MLP neurons of a small language model. Each row is named by its layer, matrix (down: output weights) and neuron, and shows model dimensions 160-319. Each number is 128 + 24 x the weight over its row's rms, rounded and kept within 0 to 255. Numbers have three digits each. A neuron's up and down rows have the sign that makes its largest values positive.
A block is one neuron, or neurons of one layer that tend to fire together. Before each block is what it responds to, as a language model described it from the Wikipedia text at the highest values.

Responds to: End of personal names
L10.down217:135122154111100188143137133145130176141115103102093111157156129118096125157132134164112116137129122145109121086112119129173153134124111144104138134093126146138089117124123103147142121100133145139131167135139140111174099115097121138114109146111115164143153126124149111127096097171123145108112119134188111087153135140138171144123116093105091186144117099096143114127130111092142124138151133108080127161101157107126150112145178134111115142083120130154101139111178107150104123122162121
L10.down237:192141138099088116131156169143119145083146130145114161131140136114140098190154109111123140108123131120109101142131146116117120101128133157170127110117126133112099119092142150136082148115130120092112131138163108108135121132130137163133163128128127086120134135137073134177139095078164132144156134146135130052126168152141133136143106168134132175095135130123128126114144098116163124141110143099104207144128144126163073143106159154116142080142101101180147110137156123121118192158174108
L10.down239:124078101143090114128164112126155179122131111139121138135155101170153172134149153150101125066103125097074147153136127091137112115157139126170130152116096142099123115113160169144154117136119133160180133113116166139075126121119120174116155091136112106117150149131134118109165119140091133060109113089100148093133146144121130138076148103145150168108117107148134141091139151097132116128140157106098110103185164112105146116135099135120112104111148158163111109118121082145100157104120155
L10.down276:126117116143144170106122061141114097151132152109128103119099126121173134159119136115174183167145139079108144116089138121135097161135113130109138157116130137096119103116100110122119164133171134158152114160110117106097101114179151120134114144147150102055130102129083146122144096132148132107112152113134124133131113147151145120138166116124102092101117158155151089143154164101117070160103149148173083138146113143148090139114129127122134102134111144085139155148136119130143111147131122

Responds to: Foreign name endings
L6.down239:099136156102088118119155089110147099159140121144121141122157148145153107132129180106189088096102141111123142137110150106121154147095145151152148152167138114115136123163089115097138165138133124138163137167136102148130107143148131144117147165172107111154117129130125136092137136101097147075116135146136117115112171130134131121127137124123087166116087119140110160105120148123053122116144113158135136158134104112103112141127136105130131096129108121110054136149140119137112142107104094
L6.down386:082161098133093114092107081143170159112112138113142131099119124102120135131153154119094074147101129046153071100083140150111104125170119093112129139134129138129134150134158145096125121189120174127123112137145119083167128154129111153079069146130105144186139125090148105149120108125108135144091120135175149139125122107114108094099108152102125122118160126167124110185140118160101096137114102157118093149160118164127135122089138104123079082111145159135141124171132144122145121152120145
L6.down480:140123162139116116139113095129151125121144113106122154142159125121140124130122110102109167137179129178126110078145134157117114117131181109104104154101152151118130110178110121111114100105121140128135161151116123106150129103112117094130134165129115062145153178130131095121085077142143147070142134144140115096138134111140115121094158097111102147152123115173126119078098128117133116122107149132113165128102154113158109146148145142141112127158152125127101155116143141178109140150088073
L6.down487:126148111128126149124107140130100085170110118119111148101115118084167108143164155131095108149152081127127121097172108137168131131129122135148097153169083147096130123106144119132113111139109138170093139124125141141167103143120109182124167109106143134120148125133110158173141091130139113062074153113087151108125112147113144124142151105104145146136109177107175138080141177136115178145163164129117128123148122154113164166113120134091109147125126116143084153112107147121150127147133074

Responds to: Numeric data values
L11.down377:184143096128118153103104125133098094151108118191103075167109131112089097083094143124132152128140150084141170131115124170132114117129116141117153105104102122162141153139138118153123152157118138094121122188115117150108107092153159160112109096152135101126130132106141130127082116110123112124102123152132105114124091109078137138104149137142162148134175169098115130107179103120137109128138107146128163139149119135154106121121136132163136131131150104110166176146107119130124097123154145

Responds to: Number digits in data
L6.down254:124122086140093091142117117158119137133099104132125135152139130143145131120119134161097125144113175141151147146143116113105187145115153123133170144142128131121131144087146158129166112114118107090149096181114092155161137135106131134117133105134194148157127146067145117151144166124115092102141146139118151099108121151157149137183118145088147153124121126136167106165159164151107134112090091085123134123090131130124152085097123100128162113164176103158124141126108119108137119116149171
L6.down281:116096111118121111093147147102128131112129151122137156131098132157138113134145138147136131137143093103143136092158121121146100130133158150170138110163145150093142111129123148151125134232125191160165100120067110141089104085096113138124122114122109166163103135149135119137095112133150140119132081096097155123188106106106121135148123072092143076101142142138149138133129151116122131066102147128136168158149170127107104132155091144158149133159138139146111081159111130123128128125110155
L6.down461:113083137139107121128122110131119162107115105127122131127149144171145168115121134157126073130095121128116154152130116167126148149171162176153138120130080120089110117126175093131096080192104089127111125131100149154097151127120124157141132175127124129148121164155127094114145112107153186172096117156149116123127129144113109140145109109167115094125170166162153119152120161190136142131111104137162105152167108160139136132169136099077080156135122114140150121168152106121141132095144120
L6.down468:133096106101114105103088116134118125105073141122131125156114140166104147168113144136125131119062147120134139131108142093114120156095094097154093133171102151123170138100119104129105185109105105146133123157104129159130100122099133133155143157119124126133155132106098097110109124137107112108083119124126110137126124147128106128095168092099163132139141152122138126135119163155117146116100129165092140122095075126138091155131194110128123171126123140146110069133116138121118143095116150

Responds to: Numeric digits in tables
L10.down392:141114173138119129137157140089124099151140150150129109141188138109158131095142143126128157140136111108155119105113171115155132155154094131136165164095131186120148130102153124125117102070133093140145164121156137188125116112129103144141153122136160164152159148119116159105134063085121128118134124127153092117129170110147136126126132177127179155100111140113141115119130161114126127178093129176139146146100144170121150145149092103089142151119151144104158112088128111084170107128139090
L10.down404:112113161149162131137160132155157086126096116144127113139145147148179084153121178115154140091153099132133159106134154107126181097126085142120149121087140143122155150081123145134111108147075136099133126117104145129091118115116117115138123153132115167174128121115141089132144151109058104134177135112157104165105162143115119140113134145151154131107110130112166134100152155116117097103064099130132149081142138112156156120145127121106155133138178103129127116149125143137117134134123141
L10.down611:092136157127110100147152145149139096131107135127134105088138145145108128127131178139101133130131104097121096100141133123185127118176098163152105158131123124071128165058118149101111097131124120111164122102160129099133137132105112125147140099122103135106128111083114119132126129098073125101123108118171135130112116115137121129136110095127200150104099120147176095125127135138097123136082134128135125110125108123153155126148110154150102116125180166155116124154145128124100119124117141
L10.down746:153107118140097122105121159085127152082103127158127096157120159101130141140107162152105116141174188152101126132141110112151132127128136100123120135129140117094060181118114107102150140098151129128102138123116144158120074152137124130164129085143113130088092117130150139132132137112123136142148128125161123096094129079097094164131101142101038160063119102122118124159091147127159130090128113143093178124141116152115112131121100124137113154093134149156110153138114137144137104139118115

Responds to: Split-off s fragment
L6.down218:097137149143091143148122141131128093150134118127108117130137124131102118121131147113156080148144081105128102134114127130109070160154124109112152101133150119128142134103145136120082156125175125116125114113154067117091108093124105158152120084103126138070124091176079165136147120116144138123087100160080147100102138125145174095125086168104141174147175160161165113104107145139130132114147156102164116118126108108065103127134110122096128152178117109134101144159162142105100173133126111
L6.down417:121134168100110139142110123117150105162131148142150143142115132127050118085120125104156072146169081118158128162112096159134140133113148058102161137150115132090095102129131125116095086114156104142139118134102145093114113106156136126137121122079127105131105090145104133150116122160124106127137126139113091168110110151114126139134095125107137165112139170126129158104120147158162115130141114112168098074128082126155126141125132117103153100124114092103123102106158154100143133142123102
L6.down653:131127142115135132137157120112128097095163151153139113140147142129123121142090132178113110144150166120157148118142149093097130101152132111144141120100157149089160152161127151072150121137074125123138126121148110131112103105167093138128173129108104159108083102166101129106122117134121159143108101129126158116150152141138139119159136139154095124131128117122134145167113151138095145127200163117181104131124103121128093083117124121117135090153142100125121145115151103111116177120149103
L6.down698:125156155081108120118138119141079123154166156121134117161132150091146134127126122123141089133134154114104141103147139105137123107119060081108116113139133133110161080149144131131153112117131105170136092129126089105135068134114143183122141118117159155082109161104144164173111084124148119109121148174079098113132111101112133137132152119107113135112141117150101128135156123087154151125134136085149084120089156129128131105124116129139174094110150119125150132144120157139127114120134139

Responds to: Year digit after "2"
L11.down405:153102132136169133145132107116080097100114110142111109083116130111151158107130127126139148139158110129160099145146146101133132164114115131083110106132095120109118146159136101101120087081169137140151108074100122138114093166119142077094123152131086108120081118142153125098116126156128171126143150129135144122171103116114131143148088109095125140192110165101146160154097107139136112147150110104146120136099124117127108095139152127095118130112164132127109149189151115092145126128153181

Responds to: Plural noun endings
L10.down341:168152122122097122093094107135136103116117175151134097123020089129148143141082160146138112104135161128179164111155166095107110130134096139151126153117114122139163133131125128101128166139107129193105133086153086135187161156135166140117111144142135162132119130090122126135166198187133149125131116115132130137111127149140147104101170140094135117100091171111143152141119116129132082114093111105157112112086107134157113096135162119156113120097100177104076103099141113131099147110137133
L10.down558:117177142137115109149118139123136153174126122163127166119079098120144098094096121140132132135118120120139113103074143116117098139168123125179108136106124118192122145096135126118123164116113153160147144114136110133117135116123137115137150130106135142105131163121137136134110115138053156135165129116131116130084096137116140090074113119123169178123116168113140180160109119139107134161082111142113130166109168133167092085135124153129139133073090139105169080118163144154125163171137160
L10.down668:105141089145110105144101127094140147145113137127097126141112140098099069109112125122136091121186133176151110113109143143132109093133161109146140112152070128159120115162109151102139095144137124171129129152137146141118174145156088097162184146113141123121080123103164188146134153132121151114100133131146134136116108125115122105107143116144131152143079117143158152169133109131131167145098125175144125176112115112108109068138127111127128105094141126109097118151158122174095122102127108
L10.down672:112161082117113099100134147099108136161146137131136100133102114108121064124107134093118106111167106123121131111095107168145153093090136112193135116127165126149124125104113139122126103131130104143133174125145128156128101115143137109132168169076155126141098145156062159114097134133126086151113115149142129099070117053101154148116110124145105121129134141122120110150081130129102136136130156119166099126083133094177117097095159143129142092110106108111124137141151117095155134127129103

Responds to: Year second digit
L6.down59:072108104103129155133122120124109138122124156133143050130138135154100119118125115106139147160133095103115136111117133116118128067123146119153141124066111135075132136125134154151127131115142098114128130121089109154108102120133125158120128128167132118183107126132130128158117131138138100181126120095084089063104126131095088198158110099070076101103125179133109108110140131098169142144147127134143139176125180150145082158109181127148105094134126112118121142148113104111143099158083152
L6.down145:127131129132134129145111125112127123080134147138070109122134127109160181130124124098121101122131100102100155103149112103142116128113129121117103085128132119134124128157137085113123118107141172122150147070095136117127130106134133138121137067109120101185143074132177142147118118108133091161158103114123117123127116161119134158147130125128082103183128134135137134158102132151108148159119103143144101099136128174173139122085112113096162135117131121092126142163108138142168137110163130
L6.down597:129137115110125125110152125128128190132102170102085106132069151090180164122130132124161096159144125119115099137099137152141128126127149151159093113087130119164146119155142108127117119121155110106083157078124132121146153139097070144094119125123074100122139120136114112138083142138151100120113132111123161161155108111118138132098119112105112104176129159133144102138139172122133135114122111164102078121111128142127141155120118128119114083141145094146126102113140135168099188115085172
L6.down810:161114138116134153104104155163122163105149153137081135128124145153073145147130106104145098109134137104124115148118157104099083150127098105102138159121150144122103107146141092173147141130147131143132131142121079104133158145090147105127133155189124080139125122109132092139084099155158118153102144111141168108113077097124125095161144111148131151137144092125110180131129153115168112108097141092135141157101093079154135116104133114137109132126165110140119146146109123191134149160104134

Responds to: Digits inside list numbers
L10.down260:113102126155134102128126164154102092135126150125161106145155135112152094107162125095140123106148092164166169190119113151116136154161087136134127110118120132124119122115145122162149119085122141066141132118131119115125153116124137168135133148124164130154147121123140109146129111106101158109108146142136143180087144162147161104155137124092167112140153074127146115117160109124122094147127119132124135123136138104105116100131142123137091129161118177144121134148082137088145111090135144
L10.down430:195123166072153153123073126122111148117163122109153137164113118113131181088121137095110128151131121166144128129106138107107134139135184165120118125151103107102155134116118121134135152131155138150158122117166115112124103130136118116124145126089105124113145111102144105138126084115131124108130146138095131169114129096116153126151131141148090130183102182166166119131113137118106154186117112095127113063107150121142135121090144138147149129095136134144125133114116124112109159111124132
L10.down550:134137145125076108173114100160130110146152166143135139129159112131135074088113113110082083126126139116134180181136122120168115136112110169143154122102140120134121118100151100115137115113141131118143112115080149146091153136091101119145126168146110108127122147094149096121127115062127090128126084129087127160167137110130088139092124096152158209122115125054120141128105146119160149119146077134101130149113162137144104114116156154115113132080104141141096130122086137147108088090133168
L10.down582:129137119150150121084112098142104142112138139127101133179137127120158148110131108123143137141087146159153157126104125104142130126130120129125088124148119143064136123115134084161121145144098072148112138120107173104124124096105118126153147121120095151130116116100139158119142094147166150159169087127145088133146153093153173122119102137105117136099090133123130098175151121157136120115140080122166146127073116102147124116111144081121150118105135131099096112126124091075107116131113165